config = dict(
    hidden_act='swiglu',
    rope_theta=500000.0,
    max_seq_len=1024,
)
MLP neurons of a small language model. Each row is named by its layer, matrix (gate and up: input weights; down: output weights) and neuron, and shows model dimensions 240-431. Each number is 500 + 40 x the weight over its row's rms, rounded and kept within 0 to 999. Numbers have three digits each. A neuron's up and down rows have the sign that makes its largest values positive.
After each neuron's rows, "fires in" lists the words (lower case) most often at its 100 highest values on Wikipedia text that the model never trained on; "raises" lists the tokens whose logits its output raises most directly, leaving later layers aside.

L3.gate1606:491503581519447463489472482519487524538419489530458513547445505575500533477568423429486480469534465538516503531461538569506539483463472471542555519547432479515465632612508517532454479473470467494451466535493513535555548479541607457431506493513493504572504487499562517545500421478453508500567519506523511373554532489513524462487509438459506454499513479522515423561532537529599412452521437426535504481529470517450439582581523484466475525411576532516505443589466416462524502535474508531497518480474590522421497506502453505505505473466499502467449525499466477501525522538479550543
L3.up1606:532490549505518500488520526459435526529505538460513491535502563607508494474499496464461571498533532510436444566544481489483557521505460441543443435546416471532490449564500542516507502491431431467525554564547502519529486515443499538509449526545573530541535500441516523564552487491492497489513482514581497368564456520524469371526467417413506474508587452515557500496424474427542553546532490483478560431530461462534475462467492454449474503460540493573509485548509519459507446596455466495458471516502475496487485572472473507544497517533413493467452485572424463494511521510533575524
L3.down1606:529450593529471609514509532503463444542533553478490526487471484486429382549509524458446549523490468534534474571495461533492489528466565489472509517467472504536487508442560476506529480501514457478573533572507554483520500487428559529527504514480494551572547496482509520493549510573422426483470497515556418483517533516547517472530534506534542530489592481490553484465519537488464541569448529440462515522443515468456445471432507462467443496516475476553568493516508478449559539582485492521440516534478436484489497514538536537509498518547484472489569578451497494486524490525531538521
fires in: "would", "did", "do", "will", "does"
raises: " not", "n", " see", " Not", "be"

L2.gate73:510538483475465522507475460488470497455444517546510445461500446527545483453471517501507489530475510509520524429519449484537450470457545481528509458498445533532464566438486478494475489469542428526481494463498520586493551542479494480497547549514436585434495471517480466532511544532482496545561547499555472510549511399437543454495544490551522515504546457504543511555477447501510489489514491480471492472506566517479467533563495556567579484570535428499498497454483531441518536436496406548499519465454513475514471522510534492446578476508520494462522529548447532478493487494470498533
L2.up73:474505500506468560508476466443467499423467576429555433475505514491502526547453493547535519450479494508529446420494472574446465530458577545467431502477487537473528450473508424493490462482556531481525504468468462545522476496421509511486492540567456567492437481517432475414546529497507475551510530435555540498498517401584420465520543549548494490517508435562518565521490481499524493520512537537444564510565508565505442521561512511470544502501437514508496546528485445491496514408500492533449549540435487542507503551483436459491523479551520494492453519569415477500509476458512555499
L2.down73:496506509456450492483488479462492468408476494543590466488542492475463142540442480515482513451436525521555466490531512498456493441459533530487543491528487485560473512474504471537513512506439561496483498531480525528501468524462535459586516457503485473513487528492494514435495489477448520489506487476563428508460495420536481492460509461539508583530431503501513527427554494519463503513417477538454507508563453592515441525505558505508485531493438487438532516436509519484442495456526487469450492535531487507502494530512471477488523461525511472556489477347495504536487518503502481506
fires in: "with", "by", "of"
raises: " them", " other", " some", " the", " him"

L3.gate254:436564474541483553466494465499505479500467455483525512504510519503559511508551485441501515482435501485525507546514541462540503495506444435511497504434546474548493530476509527481462519525594495593498510509558498473508514432485477520501544542459560485587516560561463477528486509558413578474478464517504496511526532459498503489554487530508437478509470444512477561512452450525553503530524489443534516398443535480523528475522475586559486445477537512501478562444494440494503531471484569516510526513487581504481497479510449521507512491472583517479561547424503503502544474455514557528
L3.up254:392504455507465578480429486512553512432498527489516517564563489455527419477505448465419549480498512509507467515537522513607497519502458446529470507389536480533498503442493493487466507468559540591515485440489529531486570509521458506506497498431561506476489549420475492503582540537476508526510486560516594480488520464473480536516425519472473567506409447525536515469464484494504429557481574477484541455532506484471483411498453506467524429484472561561445568471542528512480456493490606525508522501482603554482510506439524529538523593486545476500470518522471475554558501508482537486
L3.down254:433502458488539525477436556498534447444463538602541418568499494454489351524436539524513533538494421418479431507574521518533523556509448503526522494449502525516502518492524460437455456562503541489433481515479495517452499504472508500535505469442492508450540540498465495438551497505468399568505474504489519495454440504494527601500485542437453534464474498547577507430474524455495458552512533551508544505509485493537498448481476483466554437506463503492538516464514489509512430516525556483473483535497595570425592521545423435546518544511483450514484417495475495559524511538547508469
fires in: "when", "if"
raises: "ever", " asked", " they", " there", " it"

L2.gate1653:481478540506496424450486498611455494469464526508433483496535494462537464461516475511478509520541518541541525536465517463437548470522518500458495465486421516457493517494510463491534511507492507523413568500522485487500481456568498553465494471464514520557562534551491569507486444459542522474534521450547517484476511555523468505529503436523452525485501511501468526562499554567434456544548523551539509474471444521483566541505560589417510471529522466546540436526542477464497491491478488557518432556502500473519432440472485443468480529497523544468479478504476497446516514520527509507
L2.up1653:491487496553494453436439441578515477539473501456439555485547600449507538436534430541465478542420516544453514507485483456432504537475488455507461494537470524464463497509513580512530497515521538502439542485484473554470525472423509465443592539511500465530473530506533456501471542544524415499531424500474549469509493466595527502520415474471453478519453520556500467516401474483520588501526531525403495482525519487477526441385411509535480504542577455524506518456529439474558533477531520487486494544469465539522542490439481493518528538536442540509595489510548543480521498444483494496
L2.down1653:492485435453553444474513478483521498474487476609501535458477493486491473480515445521497478461555557566523463505487522483582538477567522486453443415531412543499516545491465531494515561494443518501491459474455491453505517523529517505468541464473441548545542479461478534551509523507572478494452559488501470430507486411448515482488451448511521525501480545469604473494526419490491467430552487498464485520584479540482535488465519516510478450520463521500508503513559434417524434467485498546531566522507453536418541480471480450487485478541456559518495548361477484524533527449483467562
fires in: "of", "record", "records", "for", "estimated", "total"
raises: "ers", "ing", "er", "ler", "ling"

L2.gate1014:506532406484503399505510464490508485439446481524449462536469461491480501539470486544504495485526496483534496509454446455559392469461468594513516535424534437516473480454415595491446529435529478462498508512540527513484547480449505525584486550445443357533438550484439508485461549542503495465479476514496473416500517521449502578514461497462536455498532480516530477528554501483482508510491519569484453563466475489504475480546474505551523542446516404557513480530495556474507444527467550468537493450488520510479516563474458574516558443566537550498520431512456499492463433422525541526
L2.up1014:491485509433518493476521401487454505476449486552498553553530483430496510487497469503501444443518520529498511466500458532538442507486572560517489493514477405544545553560482544560485529508574528522543559479546544498525494539435484482506404469456511424502541481462457553489559499485557473506446512515556462480532575470527484484493495513457544483421471495443512472527552518484456461511453522500492370479502458508572399518532496499481471500490559467517496451479456481425458458498488544443542531426493447492461569552411492468491555464526491485448501542543400484468479491494488498502
L2.down1014:513509516480580459497578512531440522462470549503467484432521488452539243509487448497398492482505523484469493460526475551544465542447439457469471551510453500409515494511491555569519514435507510499565510470527503548490453535468473445479513481455489514502490518505481529413506455454434445498452501537531523518453462536502457549496513500479472544467466531500496465478614478477488463466505537475500435548535517525531462446543537473529503540506486458472489480483540548537523508477562513472522531510551486528486527530502508489516516500540511546477471481637567470509505501431464479542
fires in: "that", "because", "since"
raises: " they", " it", " there", " he", " their"

L2.gate1699:559441479492471489510478510505460518549478491516484444452502488435492481594507508583530493569418479513498524475421560451431469461462533479506527538548471551487582438512591457582451470465492489463527532445526497493515476478464504421514527478479497436531480488559498541465525423547538482592549468492558374498541489454480437576498513467519490520487466506536472585442565496506514572482506456466492550548551408575505501548503481542547580551519499464471479498497475510464488449489472551551500450513491434529513483496476498398504584497492480505477540547508491524483443470436506466451
L2.up1699:496485488478499467549472507496486468545495475489484554399495517525538512544561502501533483553502545475518483479479449476465575437472573531462538459498494557522505516511566490501457455502528451554442454492538470478418555471501507541499504506509408543578501488551520469506473452490543495491589494455481411489531505453508516566491529429439511509420541449523483515516529470512491563504563533455520488586555458552505513512510462536507513517499622420518501522516505528586455477559498555476484434509472517565558526440551514480545479479430476497441432415543485604443490532494473476505
L2.down1699:517501546466506493537439516589438506467501488569584442491497456493498234503445460520478509512447506513557481490497559471453502517443560542502534501593473553512544463462508486497503445463475462514420572492504513494459523589466468459534543530462537501485520509497491512509545463545559444594497442529535419544517561483500495475500441470467502618451535539507525524447498451538522547510418496467450474552513504516513416514516506537580489536539467474475522518483600525498487477495582455554531539436562499449519431557496527435448496491588460499562454473439453514541509514458507499473
fires in: "to", "with", "by", "of", "on", "despite"
raises: " their", " his", " him", " her", " these"

L2.gate2040:563494473510509548532462472541493526468464519509512439474507430563572459488541464525500541503394510521534514495473508401537434549537504518498507525536507520536510453436598470514499490493527509465532578495501490483482550534471491520487574493471435434474484476480426537542588501492451515517512537427522521571506442463517488450466554519489511517433462533571434531506460486532528551500544530562421550464512523576525581509551469551545494546433393489540554546534557465444523496522521565472567472463482500544579485436500552441531549458522460576445475515490429552498467470526468525565
L2.up2040:481453548510554476543469406502529438527456490484500530447518564485517515524487519485481529529477535533445436538516508498430463515476434553498481580516429415553464512494546517479463497471490513446487540519494553507524513404506525536441465483410483444556476467494494474533529500509529422523449499490453485529523469521484516452535519420502495493454523444468456517480497511484456551463499567511464532475483457506419443510540517484524481557483521467471536520518537459537480479488499497421578479466549416527548487521474541511526479501449519508429460525542503485489458577559526472533
L2.down2040:468485529494478460496502547486490506440491446534541473495567482534511125505448520466533491512437478540504490504477525489511492536480429527477452551538513550488492461484500389490505456509560542473407518521510490533494490478495437477504492454492453482458449503482556472539568499413446502527482504461505493578539475465441473495462558498456499588527504449482426573491520453508514479557516487480450527449475568523510485463499548505526538514481428479525528552539531506562486494457541484535520506520470533549524551471560499530525529488473509482461443524541504524556456482523537505459
fires in: "with", "against", "of", "for", "from"
raises: " each", " him", " other", " them", " surrounding"

L3.gate253:496534542480507470480521564557475453503529552518499414487521496482504444460480517435500549504476475491557497496527444484510461521566515472464540611467525526499544607582524527510506486481433496443495504488523504510467542536510501468529534529462426531527562466453510535449514498482509503451450516472541442477520506450472537513474478524506497481507462525519549429629532452504425517425584489440459475502502472553500472511527491507535542502509484460546433533525564529536540497422494512564535491442450440443484517487490517568517528513506440513502505477490544536507531551467535485534
L3.up253:487509501484503519535481523498558468515556493539546473475504515546552480509429422485499477494483494558474447452544470443456489512559586484492520498473454537480505490623505500508513461512520428486544484518469441549464507478485395528462536450492522568496477525495594528418518469510494467547448519454570543514496518465603497587533520467537529528542559490480512483501498472506444478530494473470393502492516414484409463534472565468452529517465453454530450573499498513509566500368476524468580434507497500531516556541468440463557544506517499467453456544513481461419491525512467483559
L3.down253:457510481502506517473492573470528495444465590499447452443483514463506146511478524457512472473440533450540502514543561497510556480472486530485535517447491526456548540500487483498466503497483468460432470520474484563491419465505479534482520446509440464516462491511551537507540502534523521520582436482505457582518453517485478492554519515528454523482578453479495480505479498516544473504511500505472566512526491571486467539536535410526450469548406488539501527484513542527569467487494479463509492543518510515529521558513496453492530507411532481557456468554450539459473477513451480502
fires in: "while", "that", "plot"
raises: " also", " combined", " the", " others", " other"

L2.gate2222:536450505521499444532475515471517468500490481511584469500554492497576507470507487457511468523546465445586465561568441480549480479520511556534523508479451401551491564567473554477474500529490462516501483515478519546427601486527495459431529540576511525503513540534443451468517533502554480479465457529581519481508476450520444526497529572527565502485566485431497503485561486473448546454553484483475541452574465557500516528567494481472510525363481511538481470514532541499527498407446516562499555387456486534529503521514489512498455516491451520474517454505506452466549489433444474523
L2.up2222:538479536517505524512502592493490470443486565513561447484609476462530510472484383462581467481489451454559401528508485516532493447509551559503486597492406423504482508523513531475481540533534498479564477465532469598458565496510447483443492525542500472487517559474469546446476481506546456525483458494556473528475576418556487564478488526479559472476496486509534464609561479389475479494517502504454508497526444533513475539505439520476448453433480455576522487508579509498537500443544488472457632465457518483527480512413501489572488507529459480541485477539489496433494493463467548509
L2.down2222:429445534535550477478539568501480512444495577571514506469572498471463179417477426481447499461478481481497437492510548483528501513538433469521523546456507512423517543510552540531489497496486479423573493459503490522485487557485488453428513438477460513476529544487453532432490496463523473537459488525530557504472526480498526577536518520531463552500477572489474443538516442428456544465476504563476452458559488517549457436537527447517472476496443474504451486500543502515534545456515516447476560482519491537516531538440481493533473493507521483489469416627544459464512530463549466513
fires in: "that", "whether"
raises: " he", " while", " there", " it", " she"

L2.gate994:501500533507504537531383474508393500480469540515556517468574517520603518506466561488484442517560536547479440475431497465472485453511467501524546477527505511580523484531486504491437567508568513500614485522447458488564463492483513496534447534496464419454447470451537482524500572472469519548518562548495526457595434421495557488523497546492640529464597531525487511529483520558551497519520490459449531566477545539514528503535498442519420541446494501446472437541547488511458621466499492455585478493527458514485509550512521478453541475437515495481465541454482498435475545552511466525
L2.up994:521518543476471473557506503456486513541511537626518546499468571518535488501533550520441517550546567488494450482454522457494386463478503523497490489544478531502525562479537524514438509594526447464499465506487558501464548433432472488455498525496419416508536436500520475506491487510492497572485430466501541482456464516479572526427473517516555524501506516566465482499536487529494574559503532478500544507509554519468568525575505475555451515463467429539493477540447505527480464462506464483499428505513466469537497437476542499551444446471465480501501508452513524480478529555534507543
L2.down994:523518475525526533547542559484519515476545432498528453451529494467493140477509529493543464525474471491539517498499499445577465467533501498497521545530531535518488495498569416475460449539488552455472529497478488545533485530549460545506481463498483466434452409440523467510555528438478555448510524564496521558500435470481525498494510519511476625530597471484461536548481546487531525496514429470474547508451477484492473519469479468493502542477426493518506500463592489445515510530518503482555506466485501519523537541542507461471517467504479444474508483386497477452478454564481476447
fires in: "to", "with", "than", "into", "in", "by"
raises: " the", " it", " a", " them", " their"